{"n_layer": 13, "n_kv_head": 8, "norm_eps": 1e-06, "rope_base": 10000.0, "bias": "none", "init_std_o": 0.00583, "init_std_up": 0.0297, "weight_decay": 0.02, "final_lr_fraction": 0.05, "batch_tokens": [32768, 65536, 131072], "seq_len": 1024, "doc_mask": true, "steps": 5535}
MLP neurons of a small language model. Each row is named by its layer, matrix (gate and up: input weights) and neuron, and shows model dimensions 48-239. Each number is 128 + 24 x the weight over its row's rms, rounded and kept within 0 to 255. Numbers have three digits each. A neuron's up and down rows have the sign that makes its largest values positive.
After each neuron's rows, "fires in" lists the words (lower case) most often at its 100 highest values on Wikipedia text that the model never trained on.

L2.gate161:146149137123073131135157158179136176153105145151137121094130134091113128090140182139110110133113117128175157139183102122136107119133140079176152129093145107102157088108140131165110133128146143109200149120119167129099115173085115138113081130127124134110158129106109178206085131108120130112145136118142104157082108134134122114122115128137100120154118126130135149127111128145136120105111124161125123134166125117138123137135110146139137136117124120150150095122093132131163141179069132133108097132210150105161106115128103142107130138139133105081139139132117155145161102155107138129
L2.up161:162165100145105120146154165136119164140078141160122146112129153107126150082124184151105109125137131122185142141195109123148100128125124073157177140088147096079150106110153136169120106119161135100178141125142148124107100157096116142121091125119103139110129147110103162157101117118104156128144156121149095159086102119131140119123109151148119120135135104162131174098084115150165129110117129133130090138171146129116146138109108147153134149119117121148134096131121129124116159178078130126124125117175143090183071125145108121121142083124130083081130158120124158143161117147130137128
fires in: "for", "force", "former"

L8.gate54:143147131135144130136117134108136102126125113104129064115119110169134120141094130119090110112115148140113117129102126091164202098091156139140116103150133125124158126127085143121164114127144147136109133103150145162120134124152196106120164130099163100123122144117141123136126137145125135090134081154141158088109128153117145134134125134141137118071131134179078103118117148128142106097105145113139089136123150110127106050114153135121138121133111170110091129109138145133156111148150150106066121153133125109110149105132150128157125132134097113158084145070099162109098128095108105153
L8.up54:099109168104118140160124097121121142114093090126158155100132100153129116130121118131133176171142134164113118146129145101112121159162112135138127105162154101161109119089112113125147091165106117101126120141142154155110106165136125169125101148105103115108143122162086101113125115151138107137147139082074114122120141122141123127119186134129133128204112099108145129164097148183112114113130161117127114162138111142149144123148157171115093117115124134140165118113122087127157105112117139126117113123130152108092120197112145100138132113146112131150172089110106143168140154153110155134
fires in: "january", "august", "july", "may"

L5.gate429:112120175164128101113148202138085150153187106131142110136131113112104126124160105122129110118109132145132067117111147099157097142123154129164131109051189113104151141122125088123148133148096162118162117129126156076165117105173132131126193163109145140094102151108142101117139138155147142150134169130133150152170140152120123144132129143107091169146121155112129124155131163105150146122132166115122106106122124109108139076139144137105166110136156139084102129118133130197141137144089123150151130103120181125148156135113102152107095135133129118146139106122117106148110097100137118130
L5.up429:115114145145117136103138123144110123157144121130112140109125072146114147147105116149103111117150120128124097148111150169108095095155135120073118136095141103164144137132127134125170120120165111141149107090149143113161146121143136146114148154140177171111132107117118149175120129135166186127140135117170174175140119164157101157143154154126083164158091143153096164121121123134097133092137153113065109090118112137089121139153122138144171116081131134057117091134143125150136140116106128143090138101149112130109111112122130129160117155096152179108154117159117165128138091121158089180
fires in: "on", "then", "none", "before", "post", "one"

L3.gate498:128132124163130146165155146118116115165129122154087122093157117104134138191126203134148159119135118172088170103113135122120131166157085097096146133132085130147159103133154143125122134138134099120089132155151153109124135097145099100146146156095149122141134148141147105088143130153138132161119127119160091149089132135118122144091147151116160139128130124084125131153113111120107125152154136100086146105147109122122145122108105114116113103163089130135127145102110152134108118110135164106148086143148128099118146079138180159102102177145086167093112165099140093163134061134118145115
L3.up498:131148141126059160141138152113111135151129100149117121135138121156154147121095122104155108091161115080136117138109158145128137147108096127124122129133108109104099160100185140135110131109110147115122115088138117147148151150144097080124128130135125147119112101160141127101135154097144089176087172121135104112064164143082100112163139152125155075129123112150114115071105115106125141098080155128127126162142086114121141099118101130129116114141133157120126113147085173129109116144144192132134116121143141148162154155117093171162122185125112122130155111144157143148115088153126115076
fires in: "up", "cup", "supporting", "upper", "upon", "support"

L3.gate99:117152133109138149090102136110124131160154122095140133080115143135119129118162129106139111116148087110141135182114149135171135147089143163102095151124119138123150098133131126182111124148143055126103116162167118106128111137120117141117129092103148104156137102180158101142101144155115124165166135119100177134087111104107097127099138141134106102100158092142155151116090129147165087113127142162114139140147148135115154141148105070172117104110079105097114126131148117138112122101136136134126144095154134115125116134141113107134108146092114139110154089117099092125170119129155131152
L3.up99:089163163154152139150126130107146159122161131120132115099085139120082160126133157079170167132089117100105126112123156162183133117148182143099116124122127177123147118137128106167139095168108116125106107138120107117089131140126124165144106111125165138113131144200155111087093131151129107097123106142119126147114150115092131128142131111117101135108108116163097131164104132094126094144165105126119137165097125115125141139123111103177098158140128157176138113093069172107138147135142104117140111128112066119114130126140117151133109162144148145137135147108113114091147133114137114138
fires in: "2020", "2019", "2018", "19", "2021"

L3.gate629:110144134147130125111179157157110120121133122132177138144137109126130085121127112141173141136153124114127142143154114128134158140125108126157133091149134138155134083126133107118115094143112155098121149159097141118117106096102091141141137169102106119120143132160106134092139106158108162110127145158151139124094124207122129138146133144130158124129109143133118169143137104118092136108174149136095143114137129135148135155166098106128148110182161128126161130198142095126127121156142169143090125151110103148085145063129118158117096106156083129123197158161162134141127132155157110127
L3.up629:104153133149121131110161173160132103125136120099140139152143144113147100124114118151168152139146121114147134105153122126141144126125114128148113089122144118154138132170118089147127063138120152098114143128126142111123121120076093165133152176105080103140151139122094118116133138121090146110062133147137142138121116185105103145139134131127134105111110150113125158113170117105116113090120170133102166105109138131172120140163126095146147113169162105109141159201128091126150122154121139145125144158147116153107142097103120173129111099153107145138176142154137140145116103159150092149
fires in: "have", "given", "gave", "having"

L10.gate10:134133123153142139114104153154114138101103070134138119149090154171151133177114166106076164131126140134112119152137112153156124095144104147144114124122144114099151064109115130134119113121154146114148098109096107121090136097125142147100127118092136116103128143156138099140131124149132106110127118162136152079091126140103154143093131143130128130127136124138133122147148125148115100117144097074117102110151097114087114091163110090157141147169150125125182112097132089113127139109123090147091138097131107117108134137107097098106141140190119141143142121120163121100173175108095104137
L10.up10:118106142124106129106077192128073140088168130099141134115118120117109114105152118146084084138097084143121133151092157132153105137132074119141113119100120127130118140124122154149113124120123151085144087128094135128148152132134088152111136130107111110106125142087155128154108135094085097120135155141150118127136130121152102116143154129099142116132130150116148162142142115182162168142167172173111141167133123153117072140105138136126170165088104144146148144110107130118135115107113129153079139105169135128151103111123088122150096146119147060148091170135155133114148175125154146086
fires in: "to", "after", "a", "against", "appearances"

L3.gate425:132122117171116128122107146124116133100140116100139152121095145107138161115111158093140126143093158121109138143119111077105152095142165134182115137129118124112126112130112124181121124101112102164145123088088152120124122167141103121144128164098113143115150121068128135108083136126085136147150119119140149129080140128133097135143095087166125096164135137125103137116118166102116084161128169129090098107087165114135131113155108139097135097131164127125135136137134117138109121124107158131094103114135147141110067168109159129141102109096137105152079112128089148152117161121128154147
L3.up425:102111136127148148138125146140125183141117142107065150143127108122167159083131113144087158149085100133095096138118101139137124146155150150116151142110119129114112102177173143150124131151157089131140117112138119170107124092171123094154172127138109152132135109123144115142077135140119141147204147094146112141113169146139123145134130159102116108091149153147100133092143141115105116133132152087105093119118114119143087153129123078131137095109157143142153114177119103153138136169140083160124104086146149142109164157149141133110146104135133130149122140093101130124099103134136133127
fires in: "on", "october", "one"

L10.gate330:132110123148073120129151134094086160108136138103141177111117187147143136106163057112122118133151131158120132060121126135128096105126099122122109144148117114105171119137130172149151099151133156176150087145132118160130131118143105133108120130108134166153120147139176145126143143143145083120156131085138140164121127152119186137106083196101138142098138116099125117137127126161092129116132111119112176103171116120109135091108135149121145123120156102144121136181120111119123169140116128108099121159156122129116123110117082110118170140152129109129139128144123118141119130143093121099
L10.up330:113131133105139184137140153127148119114136111154138131155094157151129104114113126158092185146124120156176156179134130126140068101106139097141108163150109156139101116170105125150174162128129113154146114144102156136104130154085112147104123141161153142104126130200157168142115099135120110112145118117150078150122099146101102133131202166145086102144151136126145100105141124112161153097138149147134080130108109147132143131131138134126126137134094130113133111139107162101112096101107121100096100079109131137178119114180156119101152096119130139135162119133105127100185124141157138103
fires in: "may", "can", "has", "will", "should", "would"

L2.gate664:141109110118138117122129144137141116155142113114172138080130103108127113172106115140154158097126121118134167094142114108085089132119109076098131115109129129120138121119113164095144097177123078135123124087118101133103147116135127138130191165135170144151113102120137154106118132168132096116160161089183105110096116110134110151107136137141163100128121142108119180113116120163111093109147159136093168135124117150164159098107149161117113119168122139132128117189138147149110121173122159129186122117142111153116178145111093146114128156171127132139142156113060090145117110128148120117
L2.up664:149111125131119122124125156156140105144131103101155146099144092120133096193110110133172143110132109119159164136128122103066081085091119110100142116117121126109153122124121153094170097152116075121138147082122105147095145120121120117126157151117146155132123109126146147106113127156120108123167170107149099079097128115126094126116136149129160101138107103125123175132112110160113095115118153140112164154107102152128135108105166144116118110147108133150129141188126137140089132149151146151184123093147136156145156143117110157118105145143122129141162108100062102128136112143138079118
fires in: "up", "support", "supporting", "cup", "upper", "upon"

L2.gate415:132122131143182139115118132084134112126129143113134141161126138132158131127152152125128133130096110127099126147138128136185146136208125169172123170138128118105127113152156121125110129125123141094130110103103139108135097092102079092161143136122134089136164123105125097106129091159102117131170119107137098083128144138143143135100111092132147141129149074158097141104118122146120158175133134126092099154157106080121124137130143139146110073103147108092137101112109088170132142108122166199135147125153124152097070130098118123155146099097128100102118126135102085125107104146122126110
L2.up415:148111125138189145135121111088142107128124140135133159167126157126165118130137141120124151118092109131113136155147155164182141144189113158157145162119126134112104107145145110136103125130126138099149131126099131113122093090114066099168164097124108099116178117130125090109113084156097122135157143135147096092123140151150147124110135096136127140125122064158099115109120119143120166172138148132074095149173124071115118150122147131142121083105147116125144106100102099152144140115131164196132143122158118151107101138103122111129160091097109103120128119117103063101101128158113124117
fires in: "born", "on", "california"

L10.gate194:131107117129115159148116142158103106125076067145147115121179116137116154151109205128137191133120110105105124147135142114102118126126159125160099151138134121125153148150111092151157116102082117140168114137142093133127117097138118155119124141132139121141113083144104148106138139117136139145120116155146115152158127105120146140133125110051152141139098124079146152120115146091124095101127079078142147095116106087120100143127123160162104172109113129101144140125149109123147128100110143133095115103132151129139149121141170087117087137122137124110123112141139156144098122105133120087
L10.up194:110132134141166125162124170136156090143133086159128128145151153119102105171120167123103093066139139118135134123124128139087112117124094121088073138140152156150142125163083163138141140134125111172165123093105119152139122126099068131125120132133119117102117056119145120134112094136138155141129112148136145097152137130180153152112121168102102130111075141139094147098114126159084151128121102107142121137164123091091113163115145122116171165070098116147151136114174108100129156124110177176142140116172111126118143125155161116096106145119098063108119186157138154110113111133151164129
fires in: "the", "s", "after", "during", "to"

L2.gate660:151134103147156121130147154086149164120127136133106155122134128159120097133161161170135146066075146150115097119143142108099129123147107156145097125165097117162106093149146153135147117122124124180158118137102116130092141120116133114155105149102114099146157103194140121112120120163141103150096127092135139149159144141167159098132111125111177095143092163162150140148125087152122118113160105131133159104148132166098135097156111146092144123127121143133137162117125140175127145140087140093164138131124114132112110141146154122174177107102134147136126105131129132123125134170065114131
L2.up660:132148153119135110134116169136156144130133164122115146146134126173125119099157159128132182103103137154163120107165113146110115122132100186120106121132106137172093090134147119099131156125142120158136093146112064166149093152125099095145113122121094109158122097141155148097145135175129104115098122116137113138142103143143159109110122187089132101095145150175122121145097096136111136148187156124147187060139128136146126068115132117115178130162102131132134147102122122155130117137122118136144121132115114113129137124119143111181146115159105121138106129183148117118109129160080132112
fires in: "through", "third", "than", "those", "throughout", "behind"

L5.gate352:125127127136124135107087115131136135130147131142139161184141134147185138168167095157163102147143133100099124115138127105131079156106132131099158132176114089142156096148108134126149103185155088105162100129114144162131118158126122137119150134095119165105202079152110154112116097139081134122113138112154134115098169149135099115134157099111142117102098089107129098152151131115128154140154148159149147083101122126139129131148154133135155127119125138159152123138098096105139140087113163111119120170129120145106132096095096104146083089115135117142130180167115156167113108189116066138
L5.up352:097113111125110142084124122124156114159093123151133172166124153091121152129136115146144108144125123165101095076157111130161135135109116139114117172141118144141147120150135127171136129135156137118129103110163095163112083106126122132158159106102133138119180169157084129126101093153108161121076134139138114095132140113106115154091087123113120151119123143146119125131139167116153135144128105141115148123103118091142112109118163098151135134171153141174160171114120087119156107134147138113123130174143146142124087098117127090136143107095159120153119126105148171141133109105106109127
fires in: "have", "made", "having", "make"

L2.gate339:143104111131130107102131109088127090114065098144172142130117127092159120117107134132113131069113142091140128132130138162081160145150141107166142125100161090122149136123110116150114136113116160142180103150125122146142114087129118133087147131120156092103164114160092200129146128130100150121139128157131125172136132164078133115121132139114107128119137162154120133129115135114106144122130114147111220114157108141124106126133120116118121136158183108149181104103097129138116148140120165142131137149133102112111128136092093129123165149125153129176134140160116140123128142126114148136
L2.up339:104119165155170172075100102154157149082172157130128125125105101131133084144104145129118105124101106136114126112138160119149116161168118114152077111151149093152123153134052072148134109159114128132100155151066121143121149143139150146127163147115097117141127136174143153173104169149140148114162112162100118136115117116096075085138158138112101121135160115104114146101140089132107153129139123149134133137148126153159114162119153119141160092102146157148119150122139124138097166143138133113135109121106148118127121092126115106152144156130139146153103162165154120137105153159100145110
fires in: "would", "could", "old", "held", "should"

L2.gate365:124099122130154133097105172118155143130147102150143118129126123127133126113127153136094135098132112155118139078142136137154106114122104108148102093108161146158151106090086103142132167105123167142151103148129109140099129123115112114145136126112130117116170123154144131108137118135115102198132090093143151172157090150146146126117138163130136077136134172123088119115173104113144139152196090152132149084158103155140125118153131140105162121100087167131151151046103160120108110109090120128150109097119134138073134131121133129159132154098117129137136155107147136146112157121108145148
L2.up365:151092125143115139111110171095136134108118150105141106112114110128155160113107114125131127122161157114136086133135136127163119157089102120137111130118179129172178132130079119130106133110098145148149112081126142133129113157167119143170121113123127132128093094128140157110124160120145091138118118128182124156144108163132088139167150148157090136085148146117110147115097134116125154134167117096111162189174111181130112138146119131125128133108101113131150114156072137129141134141147102154123137096122137125138146123170135146083090135158097124109127132107135137124081102125193110148
fires in: "three", "new", "than", "those", "nine"

L2.gate440:113142125138140168143115139113118119153124115144127112110145130159131097082145138135134133149104158109150124125133118103116113086154117139139163079111101171122127156134131133130149138107144109123115077100116136131091148134095152154137153151119147106162141078147146110109110104125092112116087134124133103182087103159105133167132115105155128137104121130123159171143160155165115135123122111103129146110139145146121097105113135098151101108193187091158108159146126173143125119114132158109135123123100183128096141130128127137136139148115157101145141110137068136128101136150071109159
L2.up440:123125115146119162142124151112121113155143127141122144126157133127115098110176122134132139145106145089142121129140134113122137081175108131156149084111121184133117106147121140143146144115148125100100124115127144127120138141118140137121157167097140111152130100151158116117116111105115119114101155117151099167095137147107136187117111108152143163113133153127151151149144165168102182134128119106116133093144186137144132114123122111167126108204175136153128180155132188139133124094119161126147110123107178117085142133107134122143114140104150097116151104148070105099107105153081091171
fires in: "local", "society", "located", "social", "association"

L6.gate202:132200126142152128132111152176112109161122095150088109156116140095109079113112142143157115152158138130106058148100144124126112121162099148158166112127112113107123143105136123138121104167163158133123118130139080138130147131098127160112144115150142090124141160108130124161130130180128085100145138121113203147154097149124092125138119117120135134076155135114093138099105101120097137091123120139153089097184119135122097095161148175107124100124106099117131182160132143157145152139148139126126088145147121142147083126116151142127132105112122139148131109097091139104141110109107142144
L6.up202:125072116099102149158105165108153120145109066089106128157110110134096182153112114120165101123097096182126135098141092096134147128121124168154140164109142142130131142099191134161112116131116110121136136167133125174108140149134138107118110105144194164128148136158101150143112114132115137128112113081116102112135131125088140133126127152153135138139148114151171124139124072145143147098137129137122144115139125116137139108151155122137101124077118108107124113122107129098111101052106128183090132099103109144148114109159112131189145144141127127152125119103143122144128103141119121105
fires in: "united", "january", "significant"

L3.gate292:107137111089183123121125130140135115152135119102150142087133108134124135147156145136161100123106104133146121128085144126116156109128136055125163115181139184155164118086124157167117113128146118077096115094144136091139108137110150168158170091126107110128145120123122133122118134131126143110129158136146104107124103084110113129118117107135081168116126054141108148129160138146101098114139130175166114131133157109136151115087122136128128118143107143144156185134135114111113127109104109094091082062179128128109125173129163123105145130122156121125164065141134116087178115126144158135
L3.up292:108151133113170136120099125131130116157138115091176134108132145122141143137151176107139139125115129109172109136079157107108133134147120114096143125194114190138149114108129188168129093143131138122106097126155139115106106147108140116160160119151164091131158114164119113092132119122149116089112142127140095131123084142116108098123112108112084124118125068131106138107156134143146100124122143167155099109092127131155122145123119143152134084131133110146143122103128104124158098166096131108086101072139123148135120148136148142102142133150137105135161096155102123126158100128161126159
fires in: "2020", "2000", "20", "2021"

L5.gate102:155120128155091111146181100118115163150130151116115110176130132112134134114113083123127160134117139116116148105059104144095147119162166104135118133123089117162115091154112113126131101108148095120102164167078121099091102162119109153120114099122085163140175146144127135158125089103172131151108138079157115126142110139112113118148120138147089122114084123070158131146122125088112127148152124131125160118110114085164114159132127161064132115144121178121131141157122139153108102146112117148139146092113121141116085127153134146167071123130150091122156085139128100115116161136150125146
L5.up102:127134141109159120157139108119111134149077153101129095122129110099166109111121102133143172141118120206148149102154121132110134155165149085121103189145153117087187130150163133129147132138107123111126097127153115145148162156148134087096130083140130118152163164140108149169116141073153103151115100101124089120149135119142177133152116120180166134098104139093085124197104116133139102132144099122145106111118114132144135096148122127118107112155114144104113110173149119113094102151125082124102126118156132139129125135117129153077146170179141146143132135109078161148117112089124147141
fires in: "when", "where", "near"

L3.gate115:096158148112130152109153149164116138147119136136118139142150157150172148130160123159127168107150134151083156100130089148117146117148087148120131143130117133151119126092178139116119085100149134119129112136124070149190124113142143145113119106120146123132135130075145169155187107125139138128153135114169104129105072090119175132145108117119154145097086139126138106175155149160145122127129117141171095153126164113080166147134145140160115166111131130107185142145122123119085076117145133137104100142134114150156144126140105135098099098154144125099158076098121124139136109145147153131
L3.up115:097145163123086141121121179143149157128126145129141123123136107174172087154124120117126124126125142176133124119107134124120170091125109125104132166122134124166119136113136128113120115077136094111149123082117108131103114093124140160134139112126130140133096116097137160148113064119117124144133154157118102150117093066129137141048126098110129114102092120124124123160144162143152111158101105132148103168124149108178107101175117123144145118121101155116131135127129115128100110122112139108160119133117116158105121155122146127118111094121109059113121072106118086091137146098108167120
fires in: "is", "as", "island", "was", "assembly"

L3.gate239:103108162129160101135133117127136161131132146149138144102169146107130118111099127147120122136087116158137159093162082129096107144145173098137149125122132144072144141155111151135151160149151106188149070136101126144145116119101121090141125141094109165142101081128089142136164141137121133131123137140129119142144130110148091154137140129125135105134093126101133139149118148106130097134087142109171190141102112116124163132133096102080158095187083092146103091151146139110124142122094147109133084152144181168121087139121146125169114140084122150120111126137114117144185117156136104109
L3.up239:121124164120120096119046128096141115127131097116101145113071147126171120126126120137132143137125063110129120138134135108124141173160146162116201136131101152130141152137136142141140102141143139192114119147096085132157099129124139136162171121173117135168134147122080124110140152118149113113117153095125114141139093170126097107152151163129111140093139126180122102145102116102197153099118131156147142121110105101124144099136103120130160072128090110172102143125122115120109128118136132171145104136126171082163133131151124145136101142065146112136115129136142133138153099145143110140
fires in: "since", "final", "financial", "find", "minister", "in"

L2.gate613:118138118151142076130123133166084123124078138114118097107102088090165140144139110127134154132166141104068123139138110157106139104160118114118169125126128118120160171136106158175142160138126145111137161092148141106095186156126125152141137126131141152120146147122173165118093121115152110121099160157093147101101133147107120147183109119084128068149181128145144167097110125093160082148120112099112123090119129141099122152145129150173140085173184134113138136136114109119124138112138155126167157099148100140112127120139131141135127141127135147135133114101153163140129124161110196096
L2.up613:133110117134146153128130099088157138126174080118143159088153152116112117139070101156134126116127147153179173138118175106136119126113086145099097133118113179110120091109139090121149120106144126123112098145088116166159099104148137140079102167150114097091105126129083112129146162136137157151124085107147119119136097113120128098104145151171152166137116115124124091156137117197088163135128110154181111145148157107150201105131112133104102155089111121137154126120139120093114149132136118124103108140090152137117093147137135129088104122121123132144132153138155100132159122102114113157
fires in: "at", "attack"

L3.gate89:116153127134139095160133106154136117139102106091159135113138155114107105098151081112100149131118192151132168134108155107101107094103104115140145184117136122112153145162139114121131160150078176152115119171144133115151104144131135125102149102140092109149126126105100160108132103149105150161114153131145131135149175122112139131134144126090143069130147116134156160143111121166173110130117109122156160143109103135128116116119121108125110125085169107140125139154137104167168164109124127142118083123134146082134089126155098120137091146137170145118107077110137136158141095118141106177
L3.up89:120138133130115098139149090151117116147099157132154159139171166118143107095180077087103124107142182143120168155124168120077127111101124127133109185149098133149155116164124134162112153166134188133152141174161132118145115184138085106105123124130113084127134107123134140097147112153126129186116147126115165100149117160086121112107129139140099090126115093145171121123122141162120105143134171108147164165103116122142140140121124100123105098087152129129106140168118142145119123065117128131127129124130150091131104141124124137145091126153144145116130105121112158119153096114128112156
fires in: "september", "main", "department", "deputy"

L6.gate512:125139111142128109111090148125111169136163117118140130196146141147147114151128129151154135070082117141160113119122097142149099141136161156140150108150148148154100182111095122052096134159105100119161167174113126137092139175116135156122111121122140102112125122144112146129113103099142125101128113144172160127100205133141141178120130121081112094110163097110131154138114102138112105105124156116159111128134150131142123134114083147126141124172098161120154125133120113164122151134132103113143133151104158123085121125064114120152129154153117085135111096151127168117090122109138116108
L6.up512:165151148143109144103098114169123138093125077142101108097170110122126127131134101156176098151143095157138103160130126114125168095140137126135090119151144099154096147159120147101182138088133078146107165126122124180155147161092102148133126107160125135158100136165108111156150109106105120158104120099159153147167140197149153078164146147149152090129129118165166111109133126113127129176129142123132097116084090099163156129100106123107158116113148149120158113135119085129113154141137148163141133141145070125163142149130143139140130145143110123113148151125133130127131115151116094183
fires in: "government", "which", "voice", "voiced", "without"

L5.gate50:134119129121142131157105101100136130144107153145165134121096157158168174135110071049158166161074149150104106140158127145135135113120101148123147146154132114108077089134141111144095065136139125095093167206115119153096142112150122133113124085150144109145123139128090142152144115102154087105128123119113146132136126097092147143132138159124092125144095141107133117137106097116147112132159129128133145114118139100133127113128154132138118124168150117158141148170136128157128102142103141118136087146134081132113112143150141103124117177117142113120131107163146149129131129119097140111
L5.up50:138137135107091173105132090089111141121144126124169172159130084090109148142135142103122123116098136134148133093136143173135118119138134149117164141145175162094121123143089139079101141096138152119123109120146167100156134149114157124122156129090131127126089157142181141106107113168139149124125123120140143111163181085141111145125144101100140085134124138105113155119079102100096129114172147138125101078103106114128133095140155114145143087103150123134157138125118135124123071135137133091139106133125130133124150141105132167135154185135126120125111139150168150093158157183137069134
fires in: "when", "where", "been", "said", "held", "went"

L8.gate376:134159140119166145134139099122121090111103176151103083104078086121189121075139141134131168105135167118097116149105150117112151128170130138123120119079117191143080144122109137117093142197150153150161128158137124127108085143092146129153113126126101141131100110115119124128131134133127103127068100166119163085108105113081147130130102144141124094153126130117137139134127159126147110160114166120117172141135130130161139131121112120132114138166101156151128145164100132155120149098138064105142126155121124131164125081163087109141153118097132167145094142099106155122108128106129149133
L8.up376:068080162120129070121131096091124149140131147167090140135145107105176189150121137132120114122088125144153135151102135134141100110124134137150151120152135102104153144136148138119108120158144156133153153145157134132085106128140119130146142106069132099121114157164139159119134149117128116128172129148085116107114130154155126111115087123146151085182117107113134101090138117138171137111099193152157169150118130111150105144140150097132124113110167134146111118131163111168155136133161135160120113130127133149147150105155133113115150119084111139168173124141172105114099154117112125158
fires in: "other", "montuesellus", "others", "xantha"

L6.gate209:090101083139075115126147143142097110147085162121114093114127138133143155151079129112137149074097112124071099050156151122110143110127103131143147140150136110120107091125138100106129123087140103157138131129140115153157115167162129130101112171130140103161114152115089144172174103124129104106135134143180097122151075094147138047113090086110164123123108114135140133152131155097108108132143135127148146127097154130135153126097131136201174155160128129094119086137106098136095145111109111162122116136081114154123127144112138115154108162123129113109107101108110128135137081156134125162
L6.up209:132138111132171145143130154119138143157101106091133108082126078107116109172111109118131107091133157132113151099145095151133073139123165123109137096134172089134155143104166151102130143099110170108089141134101178108132105139123106166153130146148109128117141178127094136130125136125090138158169142140073110116130166180154164136097123123121125123131151123125149122090133153122126137139112134160121097129117142146135141117098154147138114150105148134123133096140118128101098156113098157105160116102126135139135159099094115133105111177062133126089127107133102083120149146120147097121
fires in: "it", "its", "agreement", "itself"

L5.gate210:114124121115109131092149139172114157164130118137133154152133141123136129135090121155111171130136055112168145131122097171141098116106140089134149113117100112159159114072157170124140133157156130093104152108123139133133120126101095135089096168108131121145123117133113125202149143129094142122120137109130082082135127152139135139108158112134142112137110102156120118131111156117160118144112132134133143147101119134118115112114132112134120115182120085098136106131166094136119143118113118097105124111110151119086104114171146104150089149143139094090176102097161116164173156176150132109
L5.up210:129125150130148092084164158107139153122152143136145128103129136138117103123113161142173120145132104070126136147138102123159128152110128131116176139150103144137170166134163146137160104151139130133130144129103159101092111110122130151127143168094149118144134086104073149137175109154127138103130135097171144051128143128131135159135139096134141100132122069150116111155140132162120144129120134143120129143140113122082118140102106125190140107124132144163143110112100160123108067125133073118117167152142140114129108128169130124157115130112152119108140123116162083158212124117139135123
fires in: "world", "for", "force", "forbes", "work", "works"

L10.gate479:125131107125156142081096110137142121112145166152177145112067120137150131194116120123089112146133118138122108124083126153119164111123098140115153121138132123116088140127130098144127134122146134104129141157080136059108148126165126114140144154103146109131131123127099151105117153149139147111133146122117119082130104155146114107110168099143125089158136160118134177127126155145149111110162117095123119116110097130138127098058103126114114125171185134132127132098142144085166139107144154120135079106146151132131136124141166089112110142094112113106122111112130121120156176131080109151
L10.up479:129185168098133102162130159061146136142147079166151167117137112135126178150132130172129137166121080144076139141139112123124114090115153101099103113150188157142147128130140093102124104165159134172120127110137098165098074116159126109085159152149111146139141139157105144098159137105146114125121148112118155091130131130092128093084118114166133108125141105137099147143137080130136153114145115118145135143189117123135110125092136111104163165123112133135137096114144072132089125111167110155156133129110100098164144104118155134148126105100090123137146118135090111148130101132154148125
fires in: "at", "of", "attack", "wrote"

L8.gate91:090121090144104159111139129171131117141109142157091155117128128122085099142172146152135128144132103124156096102158141139117151161138137108135151133142075143130096144128102099114150112130125123128170145108125106141140158146135112162108161175133152126155137140100094164134113136122109097132142151124135127041102146171128072100133115084163181113106116115107138142160084181160132141140148143117127115094124092123152089146105145108160100122156130128152120174095124167132096129138129138137154128127117119139119156106084154151131090138127144099100123148127087125113142128198128106136
L8.up91:130141114125071118119090157126115138094090134121117136146147154123141120083126137138138102109100104157144093082119159144143082126130066149130146109129131154153152113148125129138122129108133110103103155133105113098125143142086129140131153089124181113146131144159125155102112139120149082114114096144091116131116088131109145136137128116180133142074148180107134154131089144063118139152118157123120140100169163116081141133133092082148137146151133160126135170148167119141125137108091117125164110116115152160105152147137139198105145150142100138134129104134089127116184082171107132166
fires in: "local", "states", "located", "location", "locomotive", "society"

L6.gate96:119124103154143110143126128126081141094172142142094125110094123123176154132097184152113122138145090152115145102083172139095128136127126100131115114154151146145088135144088149151120142132111099092122140114136160125112130127082105129166143114142117127148080140126137111174154122112150135139134121111151162114136175154124098116151146160082138065186106122140149094092111134145122132163165104130159159139111131114112135108121105143115134104103121129093131101118161112145101121111150099118161109150154120097139108148126139115097133177120117151123134137129173155114119173167107135130
L6.up96:134129171195161183108124101125121127116175074123122134143154125104133165173118134160121085175111171177136144141128133139094146122129155144133142106136176117119153086088118110112145116130147151120135121135135135129132123165133120105185149113163134121149141140134145097146145096152112122146181095135102141114140181156116146065163114169142132087119119130119111143127118181130159151156119140130114181157097158130144120112159116100140124119122124148107128125104149125139140121153161096123129146145154165106166116116144141114110111111157114150152140131120116140080130098151150124123
fires in: "other", "last", "lord", "others", "brother"